{"n_kv_head": 8, "d_mlp": 1024, "norm_eps": 1e-05, "attn_scale": 0.125, "bias": "none", "init": "trunc", "init_std_o": 0.00443, "lr": 0.0153, "lr_mult_o": 1.5, "batch_tokens": [131072, 262144], "seq_len": 2048, "steps": 8784}
MLP neurons of a small language model. Each row is named by its layer, matrix (down: output weights) and neuron, and shows model dimensions 64-319. Each number is 128 + 24 x the weight over its row's rms, rounded and kept within 0 to 255. Numbers have three digits each. A neuron's up and down rows have the sign that makes its largest values positive.
Before each neuron's rows, "raises" lists the tokens whose logits its output raises most directly, leaving later layers aside.

raises: " saying", " reaching", " meaning", " whose", " who"
L5.down903:128082124129124121147144110077110133109072069134159123108145120152116137108108131127165132121112129119120097121096163121162109182132185137162148096137154112100176108118124149141138148120143156108120152127108156144130154111125135129115122153134125168121147124104122135156129146132123142161099134072099115151095123079139122173123117114094086126119162128100186159142151133146136095125111125150099146114134162106067114117099125134105137150117123129103092120152116112148108165112108149129111161087125170136191155158133109086112128166102129078119122160125136138137104128129101107078110127093139176130130145104119159103111128139140152174152138125141146103156104134107151132110092155135144174143143132125139165110116136131110101159123091137099139093143121141110141098110171158

raises: "ain", "ained", "rial", "icient", "aine"
L5.down700:137117096134151136129131100164164135113114161141115149123135147127098144118169103145140125131159089112115189080104123118163086150101150145101135094103112138160150167118150138143129085100166107131097145119144131122067132144133102135081092145136096125158129145164143112124127156138075133122080132119193109111114099113116146159161135112117173109122144146107127107110130080132101152158118148121148154098162118157136142160107102105111104143105114155081159158120125126128114088109145098119129136085148104144134160161135123104150083136089100086096132155130157156127156093134156114105136120113120133109141103108142143053089114138127103132117153098158086133081122145161107086100128108109131110142137130104158107142066174104172152138144117097098091115145134137106113121156149116

raises: "ly", "ly.", "ly,", "ness", "bed"
L5.down615:150158131135153095119171131133127134149130118134156138139146159104114135101166140111108162065122114092118146135132093106134132154121093137133136140141092148131140109121108145080122120079134097092114169137105113144159100123086160148148081175152145082153107130136131110158118149116139149116148150121129166088111129153156147190142122061123111139134139160178104144101114128117160104113122131138147096143115130130133165105148161156143131137084141139101131150138154109136127092169123178132140123166103124128082121159104135190169136087149157094119096156131123120112116121133086177136133140119151063119133134145124093126132111135119141128142153139108152137149083143076147165116138119151118152087090118138122123120156117129159127138159111109128118092086117108086128096103156140

raises: " him,", " him.", " them,", " him", " center"
L5.down131:102188131137149080095133180112128109137120120121128112141141159145157126083089115110143137124142142174091120076130115119200165124096111163121151147140129140132106130168139132132116132136112157141185116138153107134152141127147139115125140090097114133113128147089077150121136117140139102117103127124180112148170157098127133149126132114150157168106138118140113118080117083122178128145117140147138141118147178099084143138138121155091145078158132121106112160117135127159148171157103066155126104129142134106179066113130109090118137126134142123142136125191081159168091121098121114161087111141124145127156097133178141115129152117106093126127125144093150099094100168166209098152162122139097120127182123116136140115114133128120102076101150117134104080112098098101145146158106119

raises: " several", " three", " two", " five", " four"
L5.down471:114132147160087120132092101104134103093161114122089101131116109090109138110148163123120130100124113120099145104130098154091119149146103137119167143119095148160096086100202121109152111148112186151099080166097076148106119130136103119139103125159155164111106160122128136124176097133121141144171104144121127088164130166148139111126159146130133155128084118110150118114084133121121118133161135109146115117087122125167124124160173167150067115135102158085096123126116119131111124149100178089133138152121114143098141109122112142099120101149097152109123115126143103110158135137128129139101138096141175105103143147122131145141117121124162104094134175128092132105125123121151135112142164130133111142133100113132178124094132133085135097136166130110116142148166116123145158125114152

raises: "eman", "ep", "eb", "es.", "eland"
L5.down455:157163145095137148135099113110123095084127142158111100169142151135108146127133141145096128083131103202084179137165124108075172137127111112141076135103151166154104097083168126139068073142133128139143099153164121089142167112085150132113136153145149109110148100116115113146112135127150146159113119127114079137158170108116119125162145127121125128118127120174147104117123107125108162103183096076122112129146117100133106105118147127117133097117107106183169142093117133146068109111136103119112111167117116127082121153120157138145149095114136130108123154132120114130135132112129133165134078134097112147164132098109118128136092121137090112164123116121091145144117129141148093169130118109152125124123153131140121128124162109140106133182153142138140113113110150141154128164126124

raises: "a", "i", "š", "yu", "imes"
L5.down176:147119066137113132149154141135145102144112122125146116142118132102116142145180119159113093128163096107110088105106123058103099112099086137113142092166169109124179115135163136121140131141154170114173107081089154154132160092146135116110122152125121128091172124158087185111151115123109131132070135137096138130126105129149113093153133139142117126119118134129122087158122171162115115213116130124114120106158105124133121133121098117177118092170115111103164157051098148140171153124148105126162115114125161086147093133133126141160114094118121132086119139193150132114119101126115136137124126138124083119122093157171133126108108151138125131096129148108131150108146157126098140154081133136126098115107144122185104139129134120141162114146124124117134158105122105131139163151121116

raises: " father", " father's", " parents", " own", " mother"
L5.down431:145129159095156137142159147168116126137138137131160128159138182103107130150107155152126177102122106132088084126095103145113193138114106103104128142123092131146131139156075144121118121153166131109109132111161132092136087141170132158139152100125167149141124103084166178132126104125179160155118152100104173116140114120135120101128107111107107158134105136141102129140145147137141132116135095131150129121159155108120152090104153177089118133147134084126145139131129162140169151136118118135122138131119115083177135127096102099091122122106118168128152100150093177127110118125113172125139128104110143166124125109099162109149142116171145122127169096140145164122146143120109085162101191139129063132140151192119118105110114139119153074126111135148151128101108153143172122086113118

raises: "es", "es,", "es:", "es.", "s)"
L5.down710:143109113123117154125085130113109116132149102142118108086104132144091108137136160119145141092115127102131153070140120137122098138130146147093142124150092085151142136125158131144103113114146133114153102148118120133112153150096101058106077092135186110095137100164142141203111143107152157085125122128137160154138124139121117114125118077136105093130123127103117084172144131137114141076147127146076129160079126110172143190110137154133127167117133092156110148143143142171134132124134139092109151152134103131132097089125142140156128145144102164135100130132100120144108117123113139078144112143087123160168138090162110139139145130116146125109166130126132140090155134141108138138139101126133137113091173153157107098169159137103134081097149183127120116133130144194130100100117099

raises: "ological", "ologist", "oth", "olog", "ology"
L5.down269:115073102138082103170110148165168147156165119123128111157140094136119123165101134145120135101088121101153131113121139159146112139127105135123165112112104152168139104157124109146164135114195139116117108075163192100115138148092142083116109080130131187106138131115145126125113119122117142142132176119141068139105174115126097124151134115146108107122137161123140121114136131153105094158181104154120096163153088149115153136112144131129150181137130145176136124054121160116105124118140132146166076136116148110101182139129129113137123134125147140068121082107127130113117124088115139130133114115149094162134080143135101168116121141093146111132147150091144144057093122133118099154109159167129116176151160080105145086123143126129122101186111158120146124112112160141155116135143137

raises: " parents", " sister", " father", " brother", " father's"
L5.down834:125140129094128091146157150126089121145125156096135111144139116099101121130133150106079186140091187153143134080102127189144143119127148135168111118115122136163123157114131143147112158137167124150142117100152144137124117131145135116154084108124120137144097122160102165137165115106110119144063133123175113125113105142149068137165083138118122109123169101169194098133152129153125105086121122166157143118126183084143114146145151126141138124095139114089102133148134115098128130145119103110136134110108113130125127142177111124135117132160152103176152130135162124148142120131150112147137134105152073086192108120160133118093139136117124123133131114184171098082147118094092137124133142132132130119100154135132147158134137129169129132146115110101127168103129150149144129104127122

raises: "igh", "aus", "ued", "uman", "ouse"
L5.down728:117114134131098161118143114105079112149136132113131137144114124130159119127158117143123134151099131105151122118137124128138157143147115118127161112118148079160092131103142118128127124104093132178156146112134137138103123149102080133124130140140118142135154100112166109136159134118164164088093129150100118140164181158108121089083120104110140118101147124144138113143124154114143124110131125105162117141143158108113129143164155128081107152134109117126151109129079109148103128128132089142100097114121158122112174115105146116151109114140133094106155119130121139157135120124098145084182131125146119083116083138130086103101101087146167117153091074104129142145140108123144155127091142099106107116081152147137148132105169161162132121095109098138127123104073154149108142138134167